config.yaml
num_hidden_layers: 8
intermediate_size: 2048
warmup_steps: 0
decay_shape: "linear"
MLP neurons of a small language model. Each row is named by its layer, matrix (gate and up: input weights) and neuron, and shows model dimensions 176-239. Each number is 128 + 24 x the weight over its row's rms, rounded and kept within 0 to 255. A neuron's up and down rows have the sign that makes its largest values positive.
A block is one neuron, or neurons of one layer that tend to fire together. Before each block is what it responds to, as a language model described it from the Wikipedia text at the highest values.

Coordinating and between nouns. Conjunctions and, &, or / joining two nouns, often inside titles or job fields (Music & Media, Food and Drink, radio and television).
L3.gate1114 [136 132 103 119 110 121 130 100  91 115 172 147 158 125 139 175 143 153 105 137 129 104 129 123  99 125  91 143 149  98 120 129 117 153  99 144 151  82  88 119 125 127 117 159 130  80 120 172 132 143 145 141 139 128 123 128 166 102 141 120 119 125  96 156]
L3.up1114 [105  98 116 113 112 108 169 127 108  90 146 131 128 109 115 154 162 106 148 142  99 123 156 135 150 142 130 167 151 133  79 121 127 143 123 117 120 111 167 114 123 130 118 118 168 125 112 120 119 120 140 120  91 138 108  64 138 129 152 164 104 129 146  98]
L3.gate1379 [120 146 125 149 102 126 172 128 160 136 113 129 112  64 121 175 152 148 184 163 144 107 126 121 128 119  87 133 128 150 132 128  79 148 110  90 108 161  96 136 152 107 136 147 110 123 121  96 127 148  98 154 140 141 161  91 131 136 139 144 106 110  77 119]
L3.up1379 [132 107 106 150 123 138 143 120  94 108 141 151 150  99 146 128 146  98 123 157 134 149 119 148 144 102 160  95 116 117 168 121 134 143 110 158  95 172 130  53 105 135 106 156 120 157  44  93 120 161 131 100 105 116 109 141 106 191  93 117 136 154 177 113]

Mid-personal-name tokens. Tokens inside a person's name just before the surname, such as a middle-initial period, first names or name fragments, in lists, tables and citations ("Howard C.", "James Macdonald").
L5.gate74 [ 86 111 114 125 158 108 143 145 138 157  71 195 156 138 192 152 114 105  95 109 110 123 100 142 138 126  87 123 123 135 133 165 178 146 186 137 154  80 140 121 130 126 126 146 129 125 102 127 131 165 125 130 110 175 142 126 140 137 136 101 166 126 100 159]
L5.up74 [ 93 139 119 132 159  81 147 156 141 108  87 183  94 145 183 133  93 130 109 130 139 133 106 141 113 130  80  82 133 120 136 129 134 133 134 136 150 159 140 124 104 101  98 140  92 155 133  99 113 127  92 131 129 146 138 138 114 129 113  97 117 128 129 143]
L5.gate232 [136  88 149 107 148 155  77 148  90 149 104 127 118 147 152 134 152 155 135  99 153 120 128 114 128  76 109 134 118 161 150 130 157 145 102 148 144 130 151 144 145  84 147 137 155 149 107 122 143 141 165 133  92 173  97 125 140  98 106  88 131 132 162 147]
L5.up232 [152 123 120 134 161 134 122 161  87 133 147  98 178 138  90 165 102 129 138 141 127 172 124 115 148 121  94 103 119 130 114 140 126 125 136 110 154 141 135 128  95 114 140 128  98 114 159 118 153 185 180 132 107 157 113 110 103 136 153 110 103 102 102 126]
L5.gate1278 [149 117 139 132 123 118 113 133 107 124  99 147 127 117 171 138 111 116 159 155 149 123 124 126 104 142 114 104 134 105 145 149 147 167 138 155 163 156 116 154 179  74 145 137 114 104  90 147  93 136 145  77 112 134 113 145 107 129 114 132 109 139 115 191]
L5.up1278 [105 126 110 124 116  84 123 208 117 140 142 181 153 154 162 138 143 111 143 125 103 155  97 113 118 131 137 111 132 136 123 112 128 130 115 167 124 117 167 138 123 121 170 151 147 119 127 122 119 108 139 114 163 151 134 127 119 119 165 120 145 176 133 138]
L5.gate1649 [121 130 131 143 118 131 155 122 134 141 100 154 100 106 129 125 127 150 150  68  89 142 141 122 113 108 133 107 102 153 127 136  94 121 137 151 161 137 115  90 102 104 188 113 120  94 148 108 167 156  96 145 130 153 139  76 153 155 116 139 111  82 181 199]
L5.up1649 [148 107 167 105 110 179 155 134 187 114  96 103 155 114 120 173 113 150 167  94 196 148  98 120 108 122 121 111 153 164 145 134 125 137 129 148 130  86 137  99 134 124 111 125 104 133 117 144 173 116 114 109 136 145 113 149 126 124  92  57 141 101 140 154]

Abbreviation and decimal periods. Periods right after a single letter or short fragment in abbreviations and numbers, such as U.S., e.g., i.e., No. 1, 0.12, ca. 1967.
L3.gate1001 [164 154  87 128 133 144 105 163 151 134  63 114 141 159 119  82 110 139  83 112 162 117 123  86 107 117 119 158 146  84 129 115 110 142 158 115 102 137 119  96 109 144 127  88 112 117 126 121  95 108 119 127 114 138 140 148 151 123 130 180 133 136 100 108]
L3.up1001 [145  98  93 149 119 129  76 107 122  90 140 111 143 149 161  78 106 106 153 121 115 120 128 143  99 108 135 167 123 123 111 135 105  77 123 139 140 135 166 111 134 113 113 121 113 126 122 172 118 141 118 176 142 150 116  82 162 111 119 167  93 132 113 138]
L3.gate1108 [130 135 123 120 124 121 175 135 139 112 122 117  83  96 113  65 161  93 162 106 163 150 111 119 138 124 101 135  91 125 153 138 138 194  93 203 145 108 146 123 143 142 103 153 115 126 162 133 115 157 140 147 125 106 142 102 112 142  88 166 151 136 132 115]
L3.up1108 [111 128  78 150 143 135 154 113  76  83 142 115 185 174 118  92 136 127 107 143 140  88 100 142 176 133 139 119 102  97 149 127 139 151 112 153 123 165  88 151 157 110  99 104 122 117 156 139 107 117 126 165 127 134 153 112 139 126 144 102 122 125 102 101]

Middle-initial periods. Periods right after a single capital letter, mostly middle initials in full names (Edward R. Murrow, Louis D. Brandeis), also abbreviations like B.A. and R.B.I.
L2.gate144 [152  90 126 136 152 111 106 116 118 158 111 112 118 113 136 147 100 112 112 155 117 168 117 131 144 156 120 150  96 131 113 101 127 171 134 110 156 137  91 112 159  79 141 139 108 135 170 115 129 118 130  93  81 135 120  86 116 136 134 120 141 104 108  99]
L2.up144 [177 156 128 164 183 144 116 106 154 186 170 134 139 102  92 135 144 145  91  98 127 141 113 115 120  81 101 117 146 125 167 142 108  97 126 103 125 160 125 105 151 131 132 126 104 166 125 145  85  80 105 160 102 105 135  93 120 152 131  79 125 126 135 135]
L2.gate327 [127  81 120 138 155 102 146 142 114  67 121 130 114 172 117 126 149  70 114 119 104 111 132 149 155 161  86  92 127 146 144 120 114 136 132  96  92 145 118 137 180 141 135 124 129  91 102 106 138 147 137 130 144 125 127 145 111  70  81  89 120 136 119  96]
L2.up327 [109  89 142 159 142  99 125 124  95 171  85 122 113 159 115 135 105 134 104 180 131  92 135 133 150 137 141  98 117 118 160 109  89 153 110 104 140 155 168 125  83 127 132 121  89 141 123 141 138 115 119 128 141 126  84 139 179 129 140  82 143 108 112 157]
L2.gate723 [145 108 139 112 133 100 153 107 186 132 183 136 137  91 129 127 135  84 123  96 107 141 132 140 119 126  76  80 171 150 157 117 136 153  97  62  84 127 186 131 127 144 118 135 130 142 154 117 129 154 159 141 136 107 145 121 129 150 123 142 116 106  73 122]
L2.up723 [119  67 125  92 114 141 124 146 181 137 148 115 111 123  91  95 103 133 136 125 172 122 109 125 128  70 182 110 122 129 141 116 111 124  88 108 167  98 170 132 130  99  86 147 125 179 120 116 112 124 107 131 140  92  91 121 101 101  69 108 127  41  55 105]
L2.gate1121 [117 129  85 110 192 124 134  86  95  91 141 139 102 126  94 116 121 147 158 118  95 136 123 129  94  81 122 128 103 155 152 142 156 127 137  93 133 138  55 102 114 126 109 162 143  88 165 128 132 112 130  98  99 114 149 143 143  95 136 119 100 140 124 129]
L2.up1121 [104 107 115 130 139 127 115 139 131 130 126 120 124 126 158 150 124 112 138 111 142 116 117 154 149 136 148 144 134 130 113 131 143 142  99 102  94 133 139  88 137 141 118 138 133 161 133 135  99 134 163 119 141 167 116 107 149 134 110  92 132 103 105  89]
L2.gate1321 [ 94 143 127 131  88 133 111  92 131 126 172 176 123 150 160 123  84 159 154 150 170  91 159 105 184 134 141 136  96 115 126 130 166  96 126  94 118 135  99  97 162 125 129 163 126 125 107 147 101  90  98  91 146 140 142 134 137 110  32 145  94  85 122 134]
L2.up1321 [ 87 123 161 156 117 144  96 124 120 137 136 180 122 137 118 107 112 140 145  95 170 118 116 129 170 139 105 131 134 166 117 150 153 158 127 142 112 140 121 112 160 144 139 158 145 169 179 166 136 144  84 140 108 126 132  91 140 108 108 126 130 135 161 137]
L2.gate1394 [119  68 120 102 124 148 128 154 125 152 163 166 118 102  89 127 128 118 148 113 191  96 103 151 126 146  92  94 147 102 111 104 121 104 124 116 117 136 120 124 120 125 137 133 136 155 173 151 152 109 123 121 139 169 182 125 121 110 133 165 135 154 109 105]
L2.up1394 [174 101 158 109 106 139 123 140 150 137 138 186  91 111  69  82 131 130 139 166  88 109 134 119 107 110 134 126 102  95 126 120 153 124 111 168 136 147  97 151 160 101  96 104 121 117 137 124 160 169 132 140 123 101 155 129 177 131 134 124 135 113 118 120]
L2.gate1414 [116  90 147 135 122 131 155 129 144  77 151 121 124 152 173 124 128 119 131 125 136 140 132 156 177 129 140 128 129 176 118 116 124 103 125 100  95 113 104 120 133 117 131 108 139  90 104  99 137 110 134 104 147 123 138 125 161 121 103  97 133 114 135 143]
L2.up1414 [130 144 175 154 169 146 110 126 126 107 155 131 131 111 115 148 140 131 119 174 147 185 130 118  97 133 160 150  93 128 128 120 129 137  78 120 127 121 152 121 129 158  89 186 143 126 163 160 168 160 121 114 158 126 157 128 148 113  41 135 121 146 117 126]
L2.gate1448 [139 121 153 145 114 126 158 120  76 143 168 154 135 116  98 125 128 140 108 136 113 127 112 103 136 127 158 130 125 151 162 127 115 135 149 103 112 125 149 121 137 118 171  84 135 137 131  99 163 121 163 146 113 128 136  87 134 147  77 104 129 115  90 109]
L2.up1448 [121 117 144  93 135 104 140 119 127 109 143 162 142 131 124  88 130 167 143 129 115  89  81 142 150 119 123 141 127 146 118 104 150 129  80 118 124  96 134 131 105 141 164  43 141 152  81  79 172 130 152 145 140 132 124 135 142 126 142 118  96  94 134  85]

List-joining conjunctions. Commas, and, or placed right after a noun (often plural) in a list of items, e.g. schools and colleges, genes or products, vehicles, weapons; sometimes table pipes.
L2.gate272 [135 150 145 187  83 124 113 174 126 125 119 137 128 106 108 144 108 138  72 142 148 147 109 148 127 127 165 159 132  83 107 127  97 114 150 143  76 144 117 114 160 136 113 133 132 135 125 116  88 127  92 106 111 141 243 152 132 110 136 112 117 105 111 140]
L2.up272 [156 128 105 135 104 132 137 121 167 125 129 128 107 125 111 205 169 122 138 128  94 152  92 124 110 132 173 129  80 120  97 142 153 137 145 126 134 129 124 113 133 107  93 135 168 100 135  88 142 101 130  97 153 103 121 135 151 116 157 101  99 102 145  88]
L2.gate387 [134 101  94 133  66  98 151 193 137 100 149 167  97 150 147 189 101 120 121 159 148  41 137 151 116 122 129 130  99 126 101 117 139 184 153 121 126 108 119 145 154 106 139  97 135 153 120 145 183 109 110 117 142 127 133 118 166 157 138 125 104  92 138 111]
L2.up387 [171 132 177 101  98 139 118 133 107  99 129  71  91 147 129 124 118 136 150 150 171 105  82 120 125 133 142 127  89 130 137 139 138 125 151 137 136 119 117 127 144 151 188  94 116 130 113 151 116 165 124 115 134 108 121 127 104 148 137 147 132 122 135 147]
L2.gate1161 [114 150 138 140 110 107  88 139 133 115 151 140 136 115 113 156 109 122 170 147 171  87  87  93 137 151 170 158  84 116  85 141 176 120 158 101  83 139 110 165 156 129 129 134 118 152  99 132  83 111  75 117 119 132 116 126 138 128 140 114  94 115  88 107]
L2.up1161 [123 132 110 132 119  63 190 164 123  87 133 144 138  71 107 140 115 136 121 101 149 142 135 131 140 159 157 143  55 145 134 141 117 184 159 145 107 153 139 128 146 154 111 147  90 142 131  91 133 137 104 119 163 129 103 122 128 139 150 100 150 138 143 127]
L2.gate1168 [161 107 162 104  91 141 134 152  91  81 108 121  84 127 131 145 106 144  99 132 110 118 140 142 147 128 149 156 112 112 132 144 161 154 125 148 150 152 114 138 161 120 155 125 128 149 133 147 122 135 163 135 122 119 110 159 152 125 104 109 121 171 124 105]
L2.up1168 [104 134 141 151 106 119 145 101 119 115  84 121 103  94 158 133 149 142 166 131 125 140 151  95 138 119 183 159 109 129 151 128 148 180 149 175 103 166  98  98 120 135  84 126  72 107  68 158  98 143 126 138 146 127 122 125 160 117 109 109 125 138 113 151]
L2.gate1230 [124 111  97  96 118 134 139 133 141 110 168 152 178  93 139 156  71 144 116 112 160  75  94 146 114  92 129 112 142  59 158 156 130 121 118 174 128 154 143 123 149 136 131 120 151 118 175 106 129 141 102 144 129  99 126 147 121  96 115 120 113 120 116 128]
L2.up1230 [ 87 141 127 120 135 133  99 140 154 107 152 134 129 141 104 149 124 116 108 119 112  77 104 131 134 112 150 122  84  98 158 166 130 115 108 151 113 133 146  98 100 154 154 141 124 108 137 136  95 126  91 113 133 118 121 113 102 108 115 133 122  87  95 122]
L2.gate1426 [125 112 122 131 137 173 175 106 143  92 114 108 153 122 115 143 119 170 145 102 183 119 162  81 102 120  97 157 138  86 125 120 161 146 115 145  99 148  95 123 156 188 138 125 155 139 135 178 102 153 106 126 130 136 143  88 143  64  67 125 128 128 134 117]
L2.up1426 [138 150 120 114 163 160 138 145 142 105 137 142 122 121 119 155 142 111 153 114 190  91 128  98  54 128 106 156  96 101 108 161 147 138 119 135 118 134 135 140 158 141 125 118 133 125 155 129 156 145  96 106 141 126 116 162 157 139 123 107 139  84 131 109]
L2.gate1787 [142 122 117 105  52 106 101 108 114 180 128 110 128 125  88 159 112 126 121 134 136 109 126 105 106 108  84 148  85 142 151 122 102 116 137  96  76 152  60 109 138 153 169 107 138 134 134 166 136 166  99 129 126 119 127 111 101 121 137 140 130 130 117 121]
L2.up1787 [ 99 156 118 135 114 131 152 154 133 153 143 157 190 142 116 151 108  90 150  90 122 106 121 104 146 129 117 113 139 136 128 117 122 107 142 103  72 114 101 128 124 129 131 127 127 120 163  98 122 120 105 106 143 125 153 131 132  94 101 118 128 119 142 112]
L2.gate1868 [109 119  81 113  70 134 152 112  89  96 175 153 174  90 100 118 120 150 154 124 131 142 122 141 138 147 147 165  90 166 144 136 122 137 172 116  95 121  97 144 161 126 108 103  82 150 107 184 104 134 135 111 100 135  91 122  97 131 131 101 132 127 152 100]
L2.up1868 [130 143 110  96 133 144  94  82 125 155 145 121 102 150 128 126 106 126 163 167 125 100 101  65 127 128 117 136 127 104 135 135 138 135 156 114  91 117 126 113 118 146 127 148  95 133  93  92 142 141  80 138 158 125 107  93 149  94 167 116 126 126 151 119]

Clause-ending commas. Commas, sometimes semicolons or closing parentheses, after a long phrase or list item ends, usually followed by and, which, or but.
L5.gate96 [125 101 105  92  95 128 160 144  95 126 121 109 148 132 159 142 150  93 157 106 149 135 116 142 143 164 162  92 104 115 122 132 129  94 118 151  80 130 123 150 103 102 142 132 100 138 115 187 116 126 154 128 117 140  97 154 154 106 144 121 141 143 164 142]
L5.up96 [152 122 145 117 127 117 141 147 138  90 166 156 146  81 148 185 125 128  95 120  76 142 171 159 143 134 130 134 109 151 121 166 143  85 181 152  87 153 141 144 124 117 147 100 153 141 140 107 120 120 162 107 147 128 148 127 111  94 132  90  88 130 152  69]
L5.gate377 [114 161 121 135 132 123 129 131 149 144 139 126  72 134  95 145 151 124 134 106 135 151 129 132 109 138  98 113 144 124  78 101 112  88 116 141  94 118 127 140  82 104 104 148  99 129 113 169  72 132 124  92 145 108  89 129 154 155 133 142 109 129 179 140]
L5.up377 [111 161 134 167 148 107 110 113 151 113 122 142 129 129  98 120 113 151 146 100 133 132 120 138  98 124  80 129 163 150 131 175  93  98 114 140  91 111  98 126 113 142 121 152 115 114 114 158  86 142 125 119 157 172 122 180 111 186 113 106 154 158 121 113]
L5.gate426 [149 139 138 142 111 169 118 133  75 123 132 119 144 129 146 187 161 134 159 145 110 108 137 145 158  81 120  96 109 126 131 119 160 107 150 132 105  93  63 124 111 124 140 128 108 148  98 153 160 151 157  81 136  93 116 143 110  99 129 118 136 151 120 114]
L5.up426 [141 126 132 125 127 149 160 135 131  96 128 152 144 109 127 210 104 128 123 117 123 149 128 152 143 139  90 133  89 127  90 169 171 172  42 116 135 139  93 118 156 152 143 128 114 149 125 147 117 122 138 127 129 128 103  89  84 158 135 119 125 160 136 125]
L5.gate2033 [118 142 130 130 116 160 136 147 123 133 115 117 119 121 116 132  96 131 148 124 119 124 149 134 111 114 106 116 119 181 123 154 163 138 167 163 127 151  92 114 184 126 155 119 122 156 159 139 116 110 106 137 144  97 128 139  96 168 123 134 112  86  95  89]
L5.up2033 [113 131 106 178 108 119 171 121 149 126 131 136 127 128 129 132 133 110  93 153 117 112 116 149 133  98 141 138 111 168 130 146 152 143 144 155 128  99  95 174 148 118 131 136 114 134 106 151 178 133 131 115 107 139 113 170 102 177  96 161  69 169 100 140]